MLP neurons of a small language model. Each row is named by its layer, matrix (gate and up: input weights) and neuron, and shows model dimensions 64-191. Each number is 128 + 32 x the weight over its row's rms, rounded and kept within 0 to 255. Numbers have three digits each. A neuron's up and down rows have the sign that makes its largest values positive.
After each neuron's rows, "fires in" lists the words (lower case) most often at its 100 highest values on Wikipedia text that the model never trained on. A number after a token or word is its count.

L5.gate486:099139133108091110094136129152169151103125102135106059127111083100126128135116146133132182135087093127127093137077111103120141093116076140121122178100111161084100108176132098175201119150115107116163164129136142156128149109174136075185115153051136119152107143079145077122082132166094149151080151101117081126157095138167077165112179157108105150059104108133199117116151110144124088121162
L5.up486:105104204141123147128101074132124142112123128102112071163148161090151125147128155129101139101089128109118103147097167120104067044105112124138110117123157103113188116138127145137130094162090113117089110125074132112132157077154122130116182124096171121137101119134173114133102170147098172164097132119120118142081055134103079163108164094091134163051123223142152122103140121144136058136140
fires in: "also" 46, "not" 25, "to" 8, "never" 6, "already" 4, "t" 4

L2.gate316:101123176092110147161080124139129118096121117136117148112172111129174116100110092144131126111079114135091144142048091130092211126174115145091117160134104122164133098184100072127110149114109172145193156128182111155167184137184095097117138121133132094168135036100138082133158156127134176128102154117138191176093107060085113107161086117151156179128082112100130101145111066161096160088178
L2.up316:121071145129089131112122145074116109147111150188130119168179189116146042127047098125163098177175128161116130173115153133154074128100155132125159085171138127146135141137124168130104145137140114161103066078110152106090101174115162123134141077150079171095100099115132155061173094157075114092204131128144144129120116136118093169152184112157141105152107121128180095156123131152132196103050
fires in: "music" 28, "project" 12, "length" 6, "trumpet" 4

L3.gate158:125158114144163078111123125105104105110076178108102101170138187120146115153122089110068143167142168083116119075134114128104192112153155152139120135125092159116116160170143151102175067126130142134114147161109116137091176208114121085108139146139072137115179037081136165120111146088131195096092168103160152116140137189150129079081189120177152141140137106113094142190098120054153115065093
L3.up158:127132042155113105101189187139183127081094165191100096123167140096102138058143117128131086121043137160134098129043111156161148087151062116155144151092111121128126108154108127134166149116073136123103192107122136112125150155142116137153127186115091110096130130159131129186154164141105115118113111168116073150147174139124064149129148143069125126145095176134112140067112197147076188139101
fires in: "by" 89, "via" 9

L2.gate420:114124123080121117118144127121116128199145130103103190136101092101150105074159138122092145104089156095096108239139126208119194115126087123091170159153119108159111138172101129133105131073080171145071124176128107140121094142133094194113137180125071126145133178143108140143117077055197112051156135111190106128076084085178115140121150120145125126156103104106179083121120108091185141102158
L2.up420:167105101147133121147166115087108143094078137158147138182151156125134128106152143141203109103121158161098084132133104159208187133167138163130160096172235074119158123110095164144089127116081140159160181094116120054173077145165113131125098168159132039134154171116146195160100054106078209104096115173120088106092134137108105113172172162164084131126110186124145108092106158097107134083147
fires in: "during" 52, "as" 4, "through" 4

L2.gate383:088079089114091191076145096152217115146126121140162189144083089201144139172148124132106102105126133145124085128142130138088118163171185151127115143110100145177066113137066124140141118119126176144147171147118076102143119124137103188088145133160134181154145091133172144181072170167194105139033087066133141158106103109142128120091150126171109149097113170155129156079065107145137113098162
L2.up383:134121066127125135120132099085165171151135131152094153160173125162135159133148127087150166145083107150147171167166155149110126114127136124103145115163136153129132110106098105133151124083084055168131111107047164176131125116135100133169088102157112094128088168066145140211117150154128150126139163134120115174093106102153112167113134092107088109077088146120127156108124145120179086083124
fires in: "her" 72, "his" 20

L5.gate509:144140122174053170156132123107151108158120130158101076133115114163161098119082134155074135094093143141070129109118146102062151100134084102096098166133143198097127087151109091153162146108106163094177189107094104123132119148151090128151101131080162111149130117108130096152152126217081145084097170078150145122191130129179122133124081129158094090160130122118182139121136115126114070113123
L5.up509:120165129108078112102143098170149168159197077172131119133110130143095125115082120155119136123158157088121140134136087179137108095091169069132106159079140093107165101141161138156129088104148144165145142135145124174102127117113094172105060092149123114131097192111190119107058071165117156163096173112174154143133074101143123147110175160128062124163111142079130140111093218107130120145054
fires in: "to" 58, "not" 18, "t" 11

L3.gate193:067077119095170098110134137091129111187128120138184121109112098111143075100154130157098158169110163140097149151089117093064152128072079098143145153168121114086213123146154114163117185051132200125096109155141149129203109145208084188196167116118101165140113099185141083139079083109107099097135137120184150238116151108120117184115073163126120133129127128158108106130098129091174057097127
L3.up193:091064140122120169091139119072131100148135153142133093178129198139129145108182122116125072059073118096134074103112090129129093133168176156136110098105129162185098144155084102140104165131135112089089143132078152142172152122105134164137206116113088104123129173076121125114072088150150097109130066075126154150148110071056124136158124138096110146146135134134102108081091194130089151080156
fires in: "company" 21, "opera" 13, "through" 8, "azerbaijani" 5, "brand" 4

L3.gate425:123152069127083109052114118140135104152156120188194068147100172123150097131127139132094130167094132176109077109147102112170172087158147172099114106144112092141120092110128116125139083127113098099102112141119105116114178105063089113146142186149138127169103084095153128104113149126138185153096104128223127168183150178149157118140079104098113087148105130151107156121065076123161120112104
L3.up425:115143087155153090135127112096087101119125119129084096157160172154169108111195121197117099101124184113134160129145086109125209110170115127134112076163096171137119199180129183076164119125131173098108184103165158144141083195116132067106116097088130126165109133178135127133156110070094190155079121108115112128128110192137088105135168150139125153149086150117164149105162162082125163158119
fires in: "by" 59, "et" 7

L7.gate500:156126096116113115086144077052179136151112151174154112114118144189156141127169138151209138133131146152138128131081083123121129101119114105150133120056124149168156132115090070172162137087122114119130230076072134115178146125131096041122056141158178171133173127131101120146117161136133079107067169094132121177152148137122097132081166081100108142124079124197167125092114153128116123136088
L7.up500:094146156157065131134122060108166112145133117097104162142097154087105140160153112129204138135103123157120091078152170088115138136117214127110156099090108066152107105144139107116091123145141130076173126130127132113136134170110114124054144093139099066142177160059092164131107140084152132095086114179096178183125185144163125110154116139133139110068119227102129108165148101133171105104122
fires in: "and" 93

L2.gate371:089155145090137152076121080130164120110155130130179115102161085082147108106175162115116132134050143110065131123135100143119146129097155102086092118130136125089111087138101092114162101134076162137203178166118068113107191119087102161128161123159137115152121125127156128149182128128152129108098175131157154134158143074072152122138150141133117087127139100105112198175108055106149048086160
L2.up371:092158164134098154079093111147124089143180011121141190193118179129140165145125142174173144142125134099081080116147151115083103118112154117103181091118179116081169171115134083123145139160123137091127124068131183119076160078091134091105167100164163174168153099098142109101094188142140140169084144159112111114149123139110123132120125083160123117104137101051197129148136188157154113160062
fires in: "to" 96, "successfully" 4

L5.gate43:130109162091142146118157112123139137124116160123193139101141109136130102156144162169133166095055130139134078185110167140105119173135086103108108117146081100133087054135092070183171117126097124147147118158105108129154162060161123201171170083079130110163101166146202133197088176129155119112091100119148144114082189120140162122173089094104075124173118150154150140087109093124049117120157
L5.up43:088166086108091140159141051149144140144115096191070132153102104171180159104144108141116158130162150207193140116127125144189139129169095128115137151134127125163127098140142108069142156158138133104105134163169084080070148145094161100178140124140145130068147122127147140143125113145117127111164148133140139115081069073146152135123133158107141135117107135182138168149172130078084168183091
fires in: "medal" 15, "football" 13, "tank" 11, "athletic" 6, "place" 6, "hotel" 5

L13.gate342:146135092075093132095171079137143113143087112122142178135146084136151116144105109152112124158097099148055128123062131081082146165114086236094124100081127123132171103149120118130141075107120138126162206153177107142156088214170116109114049142094076150172135120059128128116113114171135121120143171153155100132118153132130098103116156112129143136157145072156135103093115160100129145148156
L13.up342:085172089145070063133125103138146176157138117098175134125123114186075147122132068155110148125202156130111188143148149118094139198169074102124196092142099147122106143181152086142176094130167102133168104142120122096104166135063096115152118128091146148184172163100125136154062127132156150109180131115204128137144134137087081181136180137117112132153120164099180103136129104091145160133081
fires in: "the" 36, "i" 9, "a" 9, "t" 7, "to" 6, "you" 5

L3.gate332:138121101098155080148165095090100138119161209103147168126153113151173083128095143153146173081153143137125130205114141112097087165116123157052109135104079154122086160136081124160117106141099142149073170165129081172113137193161137118162181123149086147237130127165113156158094067131177103120111139163130123169122130179084168109119152109084061113165113133117100100102132133137123065111091
L3.up332:149130153116116105160140058082070094174082127138110155152096144050130168106149066123133158118109196128213140158131092138123091177137110166102184099105140148163194137135192124085129074087133151120090068138139109108143033131136131140082128089146143132080114158149152155066065158159168086146118112125128084146153104146154152093142110180109126125188114154173155117153165126075096110158155
fires in: "as" 99

L2.gate22:116122115097120108109105150127135095162091184191145140095158108097193099087145120139097107103107143090119121117151183103161166104119195108123168122162140101129104116080068148058207102088109150129133146093117125097110153164101094086151143104155135141131160038132153164101110180113071160048149119150074143125124147118157142160177097117141158128124107151115119136158101096134144162107111
L2.up22:138074073122149146137083111091123173189174140070099152137101122158117131104179173088183131148088140085070072159137093150202178137107119090121124153138169147124072168109047096108136146077139147091142130111107158113154124115125144163058222102115191103149144148096102172097171111107141119105136097147105154124076111129132110141145119104110140146111170127090181141119075132096162134141129
fires in: "is" 40, "to" 16, "of" 7, "funding" 4, "acre" 4

L12.gate248:121118119193134101134155093069110121093145080145115155149107141089091085140063068154102138113080110084164136155136071127128144106112108180122167160119111205102114116111126156176159211165168130096134156134127093180102119168083158085114076145083136147086126130064106098166137141093061190097141086122126130088166136151138115113121125131131148151093118166077119134103159119133175100074117
L12.up248:077168129133124105082168134126203085171132105170152184087131076253148131173159101086099123157167140108081147136140111118085135162148129088121103085134139114135206122154113135084158102130125160089149068172119121072129155095088075077155167089119090121170111168177115128107097129139183148155128102112145169152108096152141117130132144097188125151113127096117159142188122159100144115127088
fires in: "to" 51, "would" 8, "he" 8, "could" 6, "not" 5

L12.gate355:130133126104123120136097092184155114108206125143159155140100114163146134103141111164116124127140134043119108091143131071159143152143151136145098132158104093125082111105091108164116103138185137121075121154152087169129134214073106121120057192144123113189161096078162109183111091132106124162155144072194159160163160065086074122162164150135058128104114158118136109169149167128093116113091
L12.up355:129156148145093168119075080128106096139113134156084191118172067153107194106136113088123176148157106157172116152095126168114103139123123064163071113150100120151140114102117118110156163174064142039100106152149153080119152143162095090125154149109138080086163112034113130167123142106142129103127117155110161162131152148130122121117120160135112083125094100122154106137208166088162092152172
fires in: "his" 32, "her" 28, "my" 8, "s" 6, "polish" 4, "russian" 4

L2.gate220:106109108108075135073117158136156084136136127174191111070155050189137161117118084147110099107153165111136112144068116150137150126169158159091063142117096130145075083141106147147153158162107136154130168152173076182198160131179104147153121112178097122137113147093134094144109165119177129088074127125140157209176159123144096143097175136153162072124126110126101121154132122103150099114137
L2.up220:140113104100115194100076104130145152111127088143167131096160105150140141097131109121109106110130153049136120105145083142151102176180204074115080136140132162172122084128145176111143130089159114134149087086034130150152145106117078127157171157141194104102121173133084075098167153087145125118131128098115149142113185112174156194136090138131132116087082163115145189130133077112124147107135
fires in: "her" 53, "himself" 9, "his" 8, "waived" 4

L7.gate136:181111096123131155157113071046088154117146146171151135159146115111160147088104084187185172137106178078116118149084148115129159090126119111129169101072095165150132128128133060126141107114124121117181167163119100147155038140091091074126111142037122138132160095084175097119119111173139116117057143098191112134153100176128093149110186161075161095184107094087149108092113186113129128148128
L7.up136:092138107116102117094109126142172184117163117104155148099055174093203164134129144177115212094093093116124099059150175125132155068107114109175142110187103122154086129129155143184086144118097072079120115142140136126198112087179175088165195140142105147128184122118067140080089172135097107162136078074129126147117093166112111129081109082150102113114130180140121085114116128159100131132141
fires in: "was" 19, "still" 12, "and" 7, "is" 6, "not" 6, "never" 5

L2.gate95:144141144101137094121132093085111158133170136145087154157151158145167071125123143199135163148096085111108074164117150101130144103111122135105144067099103075083141138140182110135160039137155120159129125138169108186110157179161163164089145127078098098109106118188182150120111106126073171039146096087168092148082127152149157130140104099093079114120111118128143118119142106110116197121157
L2.up95:143152121083093118201109129108101088122090189117050131177156123141153157120081132145154133116085144165094129124167120187178179101166117160122194068151163125176115142114117114163122116093152097134125106120155134139131100209141150096112207151136103076130131125131134132153094151151107156080154124148145110127111110142147133107152159079067141139087148156148096153115098106103135141165119
fires in: "1" 59, "1r" 12, "is" 11

L2.gate320:124169114090090108128147122100177092146098149132122176154180074126156095185204143166133149092091124097135074184118119127091143157111128188175122103103088106085084151123123103136125127090065161136133103097153161112122153143182133142171148126118108125127128109116215098136122154050145192113097125141148167093063089124166113169135102090142126152078119124137122059097142122135085181092094
L2.up320:101124128155162160099118183141133119116099104133084155098174117104086129142151145129161137137146055115096090130110190083102108154154142144148185115167203120107171150142147168163103159159101106164156169142109062126116129101115163156151124169091126074124125083103147127129146099108096178103237092129096081157102126170136113121099142132121141149192113135185048109111051107124150203091130
fires in: "to" 18, "in" 9, "is" 8, "pastrana" 6, "companies" 5, "opera" 4

L5.gate484:142124111107113103142144098088162130137158129141101178101079126160175136082111156193124109126092154092052120164153193171119144146116135105131137165127094145128105139166076209085105102080131185113093166126131119147189056180153089138117128082101174184165093102094138172147122111121075102115086145123113065198133139149142158113099140110132121121130082112063169134099148128098173123121133
L5.up484:163105127127164139170079126154104082107059184152120137122096132159140121129126122137160169097171151154167124091119128135128138110169075118156198163137131134206174107094103133088126089084156203161163156123121105155088085104174116115151120115112080126138189171162122122054133153132146120132157128170195078109085139103114101086130117166075115185133100140145148123128153121093120110181119
fires in: "as" 74, "to" 22